python train.py --n_layer=12 --d_model=192 --n_head=3 --n_kv_head=3 --head_dim=64 --d_mlp=768 --vocab_size=8192 --activation="tanh_gelu" --norm="layernorm" --norm_place="pre" --norm_eps=1e-06 --positions="rope" --rope_base=10000.0 --rope_fraction=0.5 --qk_norm=false --attn_scale=0.125 --bias="none" --tie_embeddings=false --parallel_block=true --init="uniform" --init_std_qkv=0.0346 --init_std_o=0.0 --init_std_up=0.0346 --init_std_down=0.0 --optimizer="muon_variant" --lr=0.00968 --lr_mult_o=3.0 --lr_mult_down=2.0 --beta1=0.93 --lr_head=0.00709 --grad_clip=2.0 --warmup_steps=200 --schedule="wsd" --decay_fraction=1.0 --decay_shape="linear" --final_lr_fraction=0.0 --batch_tokens=32768 --seq_len=128 --doc_mask=true --z_loss=1e-05 --train_tokens=163600000 --steps=4993 --dataset="wikipedia_en"
MLP neurons of a small language model. Each row is named by its layer, matrix (down: output weights) and neuron, and shows model dimensions 64-159. Each number is 200 + 20 x the weight over its row's rms, rounded and kept within 0 to 999.
Before each neuron's rows, "fires before" lists the tokens most often just after its 100 highest values on Wikipedia text that the model never trained on.

fires before: "0", "1", "2", ","
L4.down641,224,180,218,206,199,183,215,222,191,199,186,189,225,200,188,230,211,208,199,188,209,189,188,195,177,238,188,219,182,193,192,172,204,183,162,223,227,221,200,209,186,197,235,194,202,219,188,187,221,201,201,198,202,207,202,197,234,175,188,204,204,184,191,214,197,193,200,215,213,189,222,158,197,182,161,185,218,174,240,209,180,228,192,217,160,210,170,197,184,184,222,207,186,189,232,241

fires before: "0", "2", "1", "9", "6", "8"
L8.down611,203,197,201,189,161,195,225,193,172,224,226,184,192,207,212,196,215,210,165,187,198,232,205,204,188,195,188,214,176,146,184,182,175,217,222,191,204,168,220,168,229,203,194,241,218,211,175,195,195,204,230,193,191,242,226,188,195,218,233,192,206,212,198,217,184,221,194,183,207,259,178,203,200,192,225,213,174,175,224,225,130,215,221,216,204,179,249,181,214,189,218,227,190,205,219,217

fires before: " a", " |", ":", "\n", " an", " "
L5.down0,165,220,180,192,168,203,188,204,195,211,186,210,182,178,200,179,199,214,217,221,150,188,235,183,204,200,214,200,188,210,139,189,201,222,209,196,223,215,201,232,216,206,218,174,205,190,190,191,186,176,194,208,220,197,196,219,167,200,237,200,179,210,197,204,172,205,171,235,176,216,198,196,199,166,215,212,189,234,219,212,156,228,212,225,219,231,208,205,171,209,222,215,190,209,202,204

fires before: " ", "3", "2", "ed", " of", " to"
L9.down250,197,206,187,179,203,179,205,208,224,202,212,201,163,180,175,208,205,221,220,194,196,214,216,197,191,202,194,224,227,220,203,188,184,194,180,183,196,204,207,207,247,212,241,225,224,206,179,200,205,212,214,197,196,225,191,174,177,216,205,216,206,176,201,209,177,257,171,229,196,216,204,181,227,192,154,211,198,221,206,221,186,218,215,193,202,208,207,187,212,225,217,219,220,175,229,190

fires before: " by", " in", " on", " at", "ed", " of"
L4.down702,233,205,206,188,217,198,190,183,187,201,199,219,195,209,174,228,188,155,216,184,212,206,260,207,218,182,212,195,200,222,222,157,202,189,211,247,176,201,157,181,187,170,182,198,211,203,188,178,224,195,173,217,223,204,193,197,220,170,219,174,192,173,199,192,207,206,170,211,190,187,212,217,232,168,235,214,174,192,170,199,217,187,152,204,207,249,204,181,211,244,198,177,219,190,192,196

fires before: ".", "″", ")", " |", "us"
L5.down193,174,159,201,198,206,214,191,231,229,239,223,200,211,192,210,169,189,198,235,192,217,235,216,188,228,208,179,191,242,224,194,204,200,180,255,199,171,224,205,202,168,184,206,205,203,194,215,191,178,210,207,182,174,185,194,213,198,181,190,235,191,236,194,234,192,187,201,211,196,200,207,174,190,200,187,199,190,199,195,209,225,202,220,201,201,194,182,180,212,221,204,141,209,187,188,211

fires before: ".", ",", " as", " and", " by", " November"
L9.down136,219,194,223,199,199,183,247,177,214,235,170,210,257,173,203,227,168,223,217,203,202,158,175,191,216,201,221,190,179,219,175,179,193,200,216,234,197,182,181,214,218,199,192,192,243,183,233,179,216,210,142,215,190,193,169,197,200,219,190,215,217,190,191,146,194,188,208,208,214,165,173,190,231,214,227,180,206,190,208,176,195,220,175,198,225,213,191,196,201,189,236,212,197,177,200,194

fires before: " |", ".", "″", "\n"
L8.down543,208,210,165,176,169,208,225,238,201,232,169,182,214,187,211,191,182,203,260,196,193,248,203,203,217,184,211,209,196,202,225,200,211,200,232,215,221,191,167,180,164,237,205,208,178,234,195,202,222,183,197,195,197,192,197,224,197,232,166,202,155,180,195,191,172,196,242,199,230,198,200,222,198,195,215,185,173,182,183,200,197,215,208,202,204,202,208,198,229,208,208,209,252,192,198,177

fires before: " |"
L9.down749,217,238,178,222,192,191,187,212,164,211,221,214,179,183,184,142,215,183,169,213,223,195,216,212,217,230,199,187,229,218,196,207,196,192,212,214,188,192,185,202,189,220,195,170,176,212,215,215,209,181,188,212,195,216,188,205,202,210,228,182,178,219,188,229,209,194,211,190,193,195,208,209,194,181,214,205,188,170,209,230,198,197,223,187,205,186,194,240,206,170,229,183,209,183,157,192

fires before: "9", "8"
L5.down555,151,190,174,242,209,212,195,237,226,209,198,185,172,193,190,172,178,225,199,186,179,181,200,193,195,169,167,208,200,202,179,210,186,203,228,188,165,217,174,217,152,197,240,171,202,212,185,214,199,201,175,218,205,200,183,206,205,218,217,231,211,176,210,207,203,214,175,159,213,209,220,222,218,175,223,195,206,196,220,182,208,193,209,197,192,178,195,188,200,187,199,217,179,221,219,193

fires before: "\n", "6", "5", "4", "8"
L4.down412,179,188,220,175,190,199,224,200,214,202,175,177,205,167,175,216,204,229,195,182,195,214,227,184,228,197,235,190,205,229,223,172,178,174,235,194,202,233,201,185,201,167,194,177,201,225,200,171,186,184,204,189,226,224,200,186,161,201,206,225,202,204,222,166,194,218,182,197,195,234,195,184,209,208,226,209,167,209,185,188,176,211,227,226,168,191,217,161,211,219,192,221,163,209,232,184

fires before: "9", "8", " |", "0", "4", "5"
L9.down396,202,193,202,199,202,180,198,192,164,211,204,230,192,184,191,209,185,216,214,216,235,196,206,203,198,192,191,187,199,234,210,214,185,175,178,216,170,240,156,233,201,174,203,215,187,206,182,227,176,186,168,233,175,204,195,236,229,192,236,172,228,196,203,218,186,207,159,189,186,185,212,218,188,199,197,200,251,208,177,181,204,206,174,210,193,180,237,181,213,218,185,216,204,214,220,176

fires before: "8", "==", "9", "7", "==="
L5.down62,209,230,195,179,197,180,238,206,218,195,192,187,198,212,244,166,193,195,171,208,216,183,174,193,208,226,178,214,236,209,169,176,200,187,202,219,227,215,188,220,204,181,195,191,175,165,213,172,208,200,171,218,216,190,219,193,224,187,196,220,211,164,165,185,238,177,190,202,200,185,204,179,169,195,215,219,199,204,179,220,221,210,221,184,193,200,195,183,209,206,201,203,173,217,184,198

fires before: ")", "),", ");", "es", ","
L9.down663,202,192,222,216,198,185,186,201,218,160,193,177,177,185,185,188,180,185,227,225,191,200,168,243,174,225,201,202,189,175,175,202,179,201,217,196,205,213,203,209,211,191,200,204,221,180,201,238,195,165,203,162,231,180,224,223,184,210,242,174,209,248,184,182,141,211,212,225,192,218,167,186,197,177,178,231,248,225,170,220,187,200,240,183,182,186,199,212,213,212,219,201,212,216,206,218

fires before: " ", "\n", " ("
L8.down695,176,197,197,206,191,205,252,219,189,187,195,209,209,173,225,202,232,218,218,217,176,202,210,203,223,208,206,211,198,191,172,196,200,204,209,198,178,171,175,186,245,199,215,163,171,182,219,220,226,176,201,195,194,166,220,181,206,180,221,203,208,216,185,227,190,216,224,208,194,189,189,201,186,193,222,206,214,163,180,176,203,198,210,209,200,205,226,224,184,199,201,192,206,163,201,231

fires before: "ed", "ing", "ion", "s", "es", "e"
L9.down483,180,207,182,198,184,221,257,198,202,203,211,222,199,208,184,217,238,198,216,206,223,167,181,181,190,221,192,201,190,200,179,159,190,194,154,228,187,177,214,224,195,183,224,217,195,213,201,154,195,188,190,190,229,236,188,224,187,181,189,189,203,196,176,226,186,183,216,177,220,204,188,201,196,221,173,194,184,181,197,179,182,202,202,239,206,206,194,170,177,167,214,204,224,202,242,218

fires before: ")", ",", "2"
L9.down230,220,182,165,214,200,164,149,206,201,168,210,184,209,205,226,205,170,182,208,177,198,205,203,218,221,197,211,227,209,214,166,191,185,209,159,192,195,216,189,225,173,213,194,180,217,191,151,188,212,202,181,204,210,193,183,223,182,244,213,200,186,201,196,145,214,246,180,204,184,239,210,235,194,199,202,223,202,220,189,236,202,207,216,202,221,209,210,200,212,204,194,174,210,194,180,132

fires before: "1", "\n", "2", " place", " a"
L5.down697,207,219,214,207,165,178,228,209,192,212,186,198,198,176,180,207,197,193,210,210,230,195,205,187,231,185,222,271,203,208,226,213,221,189,176,197,155,166,162,200,191,182,196,184,208,224,225,203,199,218,218,223,186,179,206,178,183,195,187,236,218,190,219,199,194,205,207,196,197,216,216,190,194,202,192,213,242,201,233,171,180,150,210,167,160,234,214,193,202,184,194,187,215,190,204,220

fires before: ",", "0", "3", "4", "6"
L9.down469,188,225,236,201,215,208,167,169,195,194,192,180,179,184,231,191,184,182,200,187,251,199,178,226,206,211,213,195,214,215,197,220,181,205,226,159,238,226,214,233,216,196,158,228,198,206,201,200,207,191,248,211,213,239,208,182,175,227,188,199,178,201,216,226,205,193,221,168,151,201,172,188,189,181,205,206,220,221,195,212,180,195,185,192,181,193,211,188,183,224,230,202,213,211,163,209

fires before: "7", "6", "3", "8", "4", "5"
L9.down149,225,195,200,224,189,216,209,215,197,180,185,186,193,179,191,223,176,170,204,195,191,194,232,179,223,189,213,216,163,226,203,201,178,198,212,176,218,209,220,203,216,170,200,212,221,152,216,248,185,168,221,202,157,158,199,207,203,212,197,193,196,195,221,194,226,187,204,194,184,207,203,217,210,191,227,193,211,226,206,198,192,176,202,196,170,185,196,242,182,214,210,237,202,166,228,211

fires before: " |", ":", "1", "2"
L8.down500,239,203,224,191,156,178,224,168,199,216,173,180,201,173,194,211,183,183,171,170,194,168,189,160,226,209,213,242,219,199,222,173,176,198,182,233,192,233,205,183,180,176,175,170,217,172,196,208,194,233,184,183,169,220,203,215,217,227,186,194,232,187,202,166,210,205,222,206,192,213,214,182,184,228,209,195,193,178,236,191,207,203,207,168,192,200,191,233,189,169,182,212,179,193,199,198

fires before: " ", "S", " |"
L4.down310,196,188,191,217,179,238,226,208,177,208,208,196,211,217,240,175,214,233,203,198,198,222,219,199,241,195,190,196,207,202,173,201,196,155,226,194,192,175,202,191,188,195,193,177,211,214,173,235,173,178,208,191,208,164,229,185,206,192,221,188,186,193,245,193,225,200,217,204,233,180,193,196,194,228,198,173,191,205,211,213,232,190,178,216,223,225,209,157,222,189,224,217,202,189,187,213

fires before: ")", "E"
L9.down147,228,193,150,179,244,194,236,190,174,186,209,163,208,205,219,204,181,191,165,213,175,187,187,179,215,193,185,212,209,212,184,190,205,211,181,190,229,166,217,199,179,187,194,221,222,202,207,242,186,186,212,188,191,159,205,221,212,212,201,180,194,202,190,210,178,213,210,245,196,203,199,197,193,177,172,210,233,186,193,238,187,209,204,193,209,193,199,185,199,190,177,187,247,207,160,203

fires before: "9", "6", " |", "7", "8", "-"
L9.down695,209,183,214,170,206,197,233,203,190,195,233,192,205,191,207,195,221,232,176,207,161,203,201,189,239,179,202,192,186,174,214,203,206,161,222,218,187,218,206,213,183,158,213,209,184,196,178,156,188,196,179,200,196,161,182,181,211,185,195,230,166,173,189,183,185,250,173,196,250,187,173,210,200,206,185,205,222,226,166,235,211,193,197,198,183,193,204,190,203,170,182,185,210,196,200,207

fires before: "3", "2", "s", "4", ")"
L9.down70,171,176,187,196,212,199,165,201,225,189,200,206,201,196,175,141,169,202,227,176,225,176,189,213,209,177,193,211,207,205,212,203,201,239,165,208,197,134,198,227,169,204,208,227,209,223,200,206,188,159,193,196,211,187,200,206,229,184,201,202,216,214,192,211,220,225,180,252,220,182,222,194,201,201,192,202,212,178,179,186,215,206,181,205,189,212,199,207,230,237,191,177,189,198,181,221

fires before: " |", "\n", " in"
L4.down523,190,171,227,197,177,199,180,201,192,203,193,214,216,193,200,196,221,208,173,179,195,201,215,173,191,179,210,187,197,232,210,217,231,184,208,192,191,173,193,188,181,196,174,171,198,197,220,168,147,243,178,188,206,216,217,233,240,209,218,197,183,200,237,195,233,156,187,166,247,212,199,198,226,217,170,182,185,184,156,191,232,195,185,178,202,204,202,173,258,214,191,230,222,190,245,208

fires before: " in", " by", " on", " to", " as"
L5.down302,212,210,195,215,211,172,200,206,176,204,207,222,182,222,199,187,208,197,224,231,203,198,208,193,197,183,192,199,206,203,216,188,204,206,216,189,208,198,226,215,165,209,195,171,246,179,184,194,186,213,182,187,173,216,203,224,185,202,202,230,218,203,191,196,199,225,179,179,206,191,195,199,170,220,246,205,185,208,192,204,219,214,183,197,149,204,198,157,200,247,231,222,198,196,222,205

fires before: "\n", " |"
L4.down687,192,216,226,230,224,218,225,212,170,200,218,187,202,202,215,187,213,221,222,199,177,188,175,159,170,185,218,249,142,206,182,177,186,189,224,197,205,205,194,188,214,168,199,213,202,215,223,206,184,214,192,211,211,196,206,176,201,191,168,228,202,209,223,203,214,179,183,171,195,231,248,200,236,177,220,167,199,206,221,183,194,184,177,202,219,201,217,204,175,176,214,190,211,205,200,176

fires before: "0", "9", "–", "8", "5", "2"
L9.down135,193,214,199,220,174,195,187,223,225,182,248,199,191,226,174,206,169,183,197,183,212,212,200,221,206,179,180,184,176,214,179,188,219,197,220,157,165,195,168,169,187,191,200,209,153,195,213,180,178,224,196,158,193,239,213,212,195,235,225,229,206,204,214,173,208,175,189,179,229,197,199,207,213,245,219,174,242,208,174,211,207,191,166,208,232,212,211,212,195,164,191,150,186,177,171,211

fires before: ":", "2", "\n", "1", "0", "s"
L8.down748,191,235,223,223,188,230,194,210,210,189,154,206,211,191,223,179,215,187,173,176,186,201,200,173,215,206,208,179,204,232,189,182,194,184,229,197,219,217,222,213,217,198,209,223,219,207,208,212,181,178,162,190,211,224,197,205,208,194,219,179,180,202,202,231,207,215,198,204,228,224,192,195,240,181,211,187,190,186,224,188,163,202,213,210,191,190,229,172,163,169,190,207,181,191,174,232

fires before: " ", " as"
L9.down140,196,223,217,206,194,215,217,183,228,185,184,209,188,208,225,175,211,204,204,191,224,224,187,233,215,219,231,176,191,202,219,248,171,209,165,171,198,231,228,196,178,211,208,225,179,179,201,201,200,203,197,227,235,223,182,192,194,197,180,190,203,188,185,154,214,195,195,208,186,194,219,197,210,215,179,186,222,172,183,208,207,198,194,193,183,171,182,206,193,207,186,164,137,223,146,209

fires before: "0", "3", "1", "5", "6", "4"
L9.down225,176,188,216,215,242,213,186,187,192,191,215,200,173,177,220,196,223,201,187,180,170,197,185,166,216,184,209,204,204,212,183,189,202,179,190,207,186,190,214,195,175,171,202,227,196,184,222,205,201,195,234,190,170,189,219,183,188,212,219,170,167,214,176,199,209,193,208,216,175,187,202,207,206,223,236,185,235,169,219,200,171,196,162,168,186,218,215,185,202,203,190,230,236,192,237,198

fires before: " |", " \"", ":"
L4.down469,209,169,216,206,202,191,221,186,217,191,182,199,183,193,203,192,207,210,179,230,191,185,184,199,200,216,163,227,201,204,225,201,191,213,218,179,229,193,177,199,182,211,187,226,237,229,238,236,165,174,199,211,162,152,209,204,193,164,200,212,201,188,199,180,206,139,207,191,195,225,191,204,205,177,219,172,208,227,193,176,222,248,181,205,196,227,189,216,193,186,185,232,208,192,218,194

fires before: "0", "5", "8", "6", "1"
L2.down404,202,205,200,203,171,232,194,195,191,227,189,168,182,203,202,157,182,157,223,196,236,216,203,180,217,202,224,217,192,197,191,202,195,204,190,196,221,215,212,172,214,210,222,218,188,187,189,232,144,206,197,181,128,219,197,205,190,205,229,213,205,185,216,205,229,231,211,202,183,199,246,172,201,183,158,236,190,222,207,191,181,194,162,237,232,225,218,221,220,187,223,204,206,225,181,199

fires before: " ", "2", "-", "\n"
L5.down496,201,203,178,194,205,205,201,180,198,203,174,186,200,232,205,160,180,188,154,215,158,228,166,211,195,202,213,208,188,179,215,207,208,234,183,202,175,198,198,203,200,173,220,209,193,215,189,175,190,241,190,199,225,213,210,214,234,203,178,221,208,189,214,221,223,207,180,238,184,191,184,218,175,183,160,176,216,193,217,201,175,163,162,195,218,206,173,210,177,194,193,216,187,190,218,165

fires before: "4", "3", "9", "2", "8", "6"
L9.down5,175,210,197,181,200,199,210,152,197,192,184,213,209,196,201,218,176,212,196,200,207,212,199,198,190,229,205,205,181,208,185,172,204,195,171,228,193,230,195,188,233,205,191,160,213,195,172,201,195,182,210,178,218,195,197,214,235,193,227,254,219,202,196,207,193,237,202,196,194,204,199,228,200,194,182,224,248,212,242,200,186,172,191,205,206,209,203,237,214,223,207,175,204,211,170,208

fires before: " ", "\n"
L9.down299,181,214,197,196,200,196,208,190,196,201,215,204,217,212,188,250,217,208,133,195,178,198,209,166,215,208,208,174,220,212,197,190,199,204,190,210,216,185,192,192,225,212,174,192,222,184,230,201,187,172,186,171,223,179,201,210,189,206,237,193,195,163,196,228,212,200,198,223,247,206,200,198,202,220,154,176,213,202,175,198,216,153,190,197,160,215,218,204,235,213,198,196,177,210,156,202

fires before: ".", ":", " by", "==", "9", "7"
L2.down425,180,221,191,203,221,202,204,168,185,210,206,195,211,210,189,227,181,198,222,234,187,183,187,204,209,219,221,168,172,180,182,233,167,211,195,203,223,194,180,180,166,185,226,210,207,203,143,188,209,222,176,219,210,189,208,216,216,200,206,187,208,191,162,144,192,198,220,169,196,192,215,195,172,192,230,232,218,168,222,177,190,230,188,189,232,193,199,222,214,194,170,195,251,198,194,190

fires before: ")", ",", ".", " (", " |", " "
L5.down471,169,192,211,189,193,262,213,195,194,173,198,189,190,241,219,199,209,248,189,197,205,220,208,206,220,212,200,168,197,183,217,187,198,210,192,177,231,222,164,240,193,209,199,195,238,183,204,251,217,185,185,217,228,179,201,185,182,213,196,194,204,176,198,237,160,237,210,201,227,194,213,215,215,161,209,173,198,192,198,208,200,165,202,215,188,171,201,187,166,225,207,208,172,210,239,207

fires before: "0", "5", "3", "2"
L9.down278,201,184,226,217,186,192,208,184,199,164,192,187,207,185,188,195,236,201,228,198,159,246,186,213,179,209,173,185,202,194,195,194,227,204,212,215,179,208,225,196,187,223,195,195,169,187,228,176,150,205,200,186,217,201,205,181,161,206,180,205,194,182,253,209,190,186,174,181,193,228,237,225,211,202,214,186,237,213,188,225,205,219,190,196,179,182,234,169,238,194,199,234,210,201,224,199

fires before: "1", "0", "2", "s"
L9.down370,221,202,196,169,199,165,168,166,185,196,178,182,221,198,215,216,179,195,173,192,220,190,228,210,214,224,209,206,208,179,204,203,200,164,195,213,191,237,198,171,206,141,223,216,221,171,191,211,187,240,201,195,199,212,252,212,195,192,195,161,194,195,188,237,225,187,193,231,207,231,254,205,189,175,215,171,185,219,217,167,205,177,209,223,203,198,187,167,202,226,210,194,193,185,230,210

fires before: " by", " in", " on", " to", " as"
L9.down383,192,223,209,229,191,191,231,222,212,171,214,227,194,247,216,194,231,217,195,223,176,194,184,188,225,195,165,200,208,206,193,183,201,173,198,226,206,190,225,181,199,165,203,196,218,173,202,172,199,186,200,201,211,208,184,176,218,187,180,216,199,222,202,188,222,222,161,168,190,215,185,201,178,228,216,212,176,179,163,206,197,206,190,207,189,218,165,194,192,212,223,181,200,183,166,206

fires before: " as", " in", " by", " on", " to"
L9.down65,203,160,207,194,199,181,192,232,212,208,201,182,209,166,195,208,189,224,203,194,205,186,187,232,199,169,190,208,187,227,197,177,189,193,239,206,203,183,191,216,191,226,226,185,216,181,212,186,206,220,213,201,235,184,201,190,194,219,224,219,195,184,196,186,203,197,220,187,199,176,175,220,203,211,219,194,204,183,228,234,194,172,170,217,201,259,222,173,196,226,217,173,182,205,217,199

fires before: " "
L8.down453,208,186,188,175,176,209,232,207,207,208,215,169,206,187,220,184,169,190,192,245,226,242,206,204,213,193,158,178,156,203,211,230,170,190,169,221,204,191,206,190,185,183,225,189,237,217,215,181,193,199,205,207,201,193,223,216,176,203,171,211,230,187,208,191,221,215,212,215,214,189,184,197,179,205,229,232,210,218,220,197,232,142,166,208,195,202,202,201,183,213,192,198,194,160,200,194

fires before: " a", "6", "8", "7", "4"
L4.down488,212,218,161,220,208,234,217,204,201,187,183,186,199,162,187,200,206,195,210,173,214,170,208,217,179,226,206,145,200,235,193,214,181,168,199,200,166,206,161,206,191,187,204,187,235,209,186,205,194,189,185,193,193,206,173,207,191,235,209,201,198,228,238,193,211,198,159,171,218,200,216,180,196,216,214,230,214,192,201,209,184,209,199,214,176,184,240,198,185,222,215,203,185,192,155,208

fires before: "."
L9.down330,203,199,221,215,188,213,202,195,182,216,188,186,186,228,208,174,197,198,200,170,207,214,196,188,223,205,215,201,224,212,198,195,197,199,184,201,206,209,182,219,234,206,187,182,216,208,237,192,219,254,212,159,196,196,221,212,224,179,212,219,225,168,192,238,228,177,186,152,204,228,184,182,212,190,235,189,192,229,218,224,231,179,189,214,219,178,177,209,200,224,163,156,176,199,206,179

fires before: " "
L9.down326,197,215,216,209,152,214,180,203,217,192,197,211,188,228,182,172,223,161,122,247,220,219,171,200,232,192,188,188,192,194,234,233,198,172,192,233,203,228,205,163,169,188,217,173,199,209,210,172,186,209,219,199,177,197,204,169,178,193,199,204,178,203,216,229,198,206,170,213,192,193,217,186,213,193,180,221,188,209,168,185,211,190,195,203,169,187,200,192,224,233,197,179,188,160,174,183

fires before: "s", "ed", "ing", "-"
L9.down632,211,195,168,195,211,206,232,197,193,205,194,236,181,205,212,221,185,227,239,215,226,192,215,207,186,201,205,193,196,193,185,181,206,193,231,229,173,216,198,176,180,192,228,191,218,229,171,153,198,197,229,169,230,232,178,153,182,230,190,186,217,202,197,217,182,222,173,192,215,179,209,173,197,210,185,227,194,167,211,206,208,184,206,182,192,237,224,181,162,196,201,205,224,222,188,178

fires before: "2", "1", "\n", "|", "present"
L8.down308,202,195,179,227,161,202,210,179,206,184,181,163,183,232,210,204,171,209,167,218,204,227,182,209,183,213,236,215,199,193,185,193,190,177,192,192,189,182,181,228,241,170,195,155,205,196,196,200,238,222,217,194,191,229,178,204,201,213,220,202,212,186,194,217,239,179,210,179,186,207,192,204,192,192,172,217,181,205,183,177,194,206,211,235,177,205,170,191,196,210,216,192,223,165,191,241

fires before: " ", " as"
L5.down480,202,195,206,230,222,196,217,171,209,210,204,220,184,213,222,199,208,196,188,210,180,246,178,234,211,225,228,209,189,181,215,183,218,179,210,196,170,217,227,224,231,199,210,212,167,175,223,227,179,176,181,189,189,205,212,187,207,176,185,170,205,199,247,224,196,201,226,214,201,188,206,229,203,241,173,230,241,179,199,203,224,165,210,191,170,161,205,189,171,169,189,229,210,193,196,180

fires before: "0", "5", "3", "2", "1", "4"
L5.down415,228,221,213,191,202,171,210,193,209,210,170,189,229,171,231,194,221,193,241,221,228,213,233,167,182,190,190,201,194,176,182,158,192,226,167,193,176,189,154,219,235,213,229,169,247,202,226,204,185,203,192,213,216,198,222,166,216,197,167,187,206,215,205,212,191,180,241,173,206,177,231,181,217,213,183,216,213,198,203,179,222,212,173,209,207,216,242,223,201,192,208,176,183,137,167,191

fires before: "\n", " |", " "
L8.down84,174,181,172,187,145,204,235,202,191,188,183,172,174,197,176,221,170,189,175,236,192,214,204,193,169,251,212,178,209,187,213,198,210,172,190,236,195,194,189,204,172,207,204,219,204,191,201,198,223,204,215,173,207,172,201,191,185,190,215,231,222,174,213,216,195,225,189,219,225,152,208,232,174,198,179,170,177,192,161,193,223,187,188,221,188,201,252,170,199,225,195,224,212,198,201,234

fires before: "8", "s", "==", " of", "7", " and"
L9.down588,196,188,206,225,217,237,196,196,171,188,236,190,217,213,197,188,233,210,215,208,214,201,186,195,192,174,178,188,224,220,183,200,219,207,176,207,221,175,199,188,193,148,188,179,253,240,206,207,200,235,175,194,197,187,217,192,174,207,191,175,208,207,222,179,165,186,209,147,207,216,190,183,209,185,191,204,169,209,212,177,209,214,176,174,215,190,199,201,175,249,205,199,203,202,197,255

fires before: "1", "0", "2", " of"
L8.down124,223,181,190,217,207,190,171,198,215,179,162,189,220,179,228,233,200,204,149,197,228,198,238,224,180,201,157,171,188,167,218,202,180,153,213,227,191,226,229,208,184,205,210,214,220,211,219,217,209,217,204,205,202,187,214,187,245,169,152,201,198,244,168,251,234,169,216,210,204,219,184,187,214,198,204,208,222,223,209,203,182,189,197,196,185,197,203,216,187,178,206,205,195,202,197,216

fires before: "\n"
L4.down324,200,232,192,199,161,232,207,189,201,197,171,233,226,183,177,198,213,206,203,181,196,234,171,214,213,223,233,209,202,212,201,195,205,211,236,224,206,222,190,255,205,182,195,201,178,209,194,168,197,223,221,225,211,165,197,221,201,167,189,203,210,186,230,177,201,193,200,192,210,175,173,190,195,185,235,168,203,226,190,175,201,209,159,210,172,198,208,190,175,242,189,222,208,171,191,213

fires before: " by", ":", " |", " ", " ("
L8.down444,222,203,188,219,191,193,211,189,236,188,212,223,196,184,244,233,177,213,226,224,225,209,199,226,219,209,213,189,217,202,180,180,224,226,166,234,212,183,252,213,162,221,246,180,219,184,203,196,216,240,210,184,195,139,185,206,201,178,209,187,210,184,199,198,211,178,211,241,196,196,207,213,184,202,219,220,197,202,204,199,193,171,194,213,164,190,192,192,192,190,202,158,201,164,207,184

fires before: "\n", " ", " In", " The", " +", " It"
L5.down106,174,188,202,213,185,210,171,181,206,215,190,188,183,204,183,226,238,192,162,197,220,185,225,191,217,221,237,192,196,187,177,185,223,204,249,191,224,233,170,226,184,222,199,196,197,205,227,193,189,155,187,193,195,171,189,200,223,209,188,212,197,167,222,224,224,210,173,183,206,220,215,196,205,192,175,249,175,209,171,162,201,199,183,198,198,229,187,182,197,231,173,214,179,200,176,230

fires before: ",", ".", ")", "–", "\n"
L5.down579,153,201,176,210,205,174,187,188,205,210,199,218,215,199,162,170,190,212,213,234,202,213,180,199,204,198,184,232,161,186,203,186,207,205,227,211,237,207,183,211,236,189,202,202,242,204,199,215,220,178,202,231,187,179,165,213,215,197,184,185,211,218,193,157,207,190,196,210,221,208,223,181,177,227,206,201,193,192,193,219,253,188,203,218,214,207,236,154,154,214,237,183,208,195,196,183

fires before: "1", "4", "5", "7", "6", "3"
L5.down131,198,199,197,181,223,234,182,201,215,210,180,201,174,170,197,208,186,185,199,237,213,195,235,184,204,169,183,174,199,185,200,193,189,220,210,173,186,214,174,196,206,228,195,212,207,199,221,210,196,190,212,198,216,179,212,227,210,206,216,209,216,199,132,246,201,187,215,188,197,227,184,180,201,208,243,221,234,208,231,221,213,166,211,197,187,186,199,193,197,221,245,233,206,208,230,195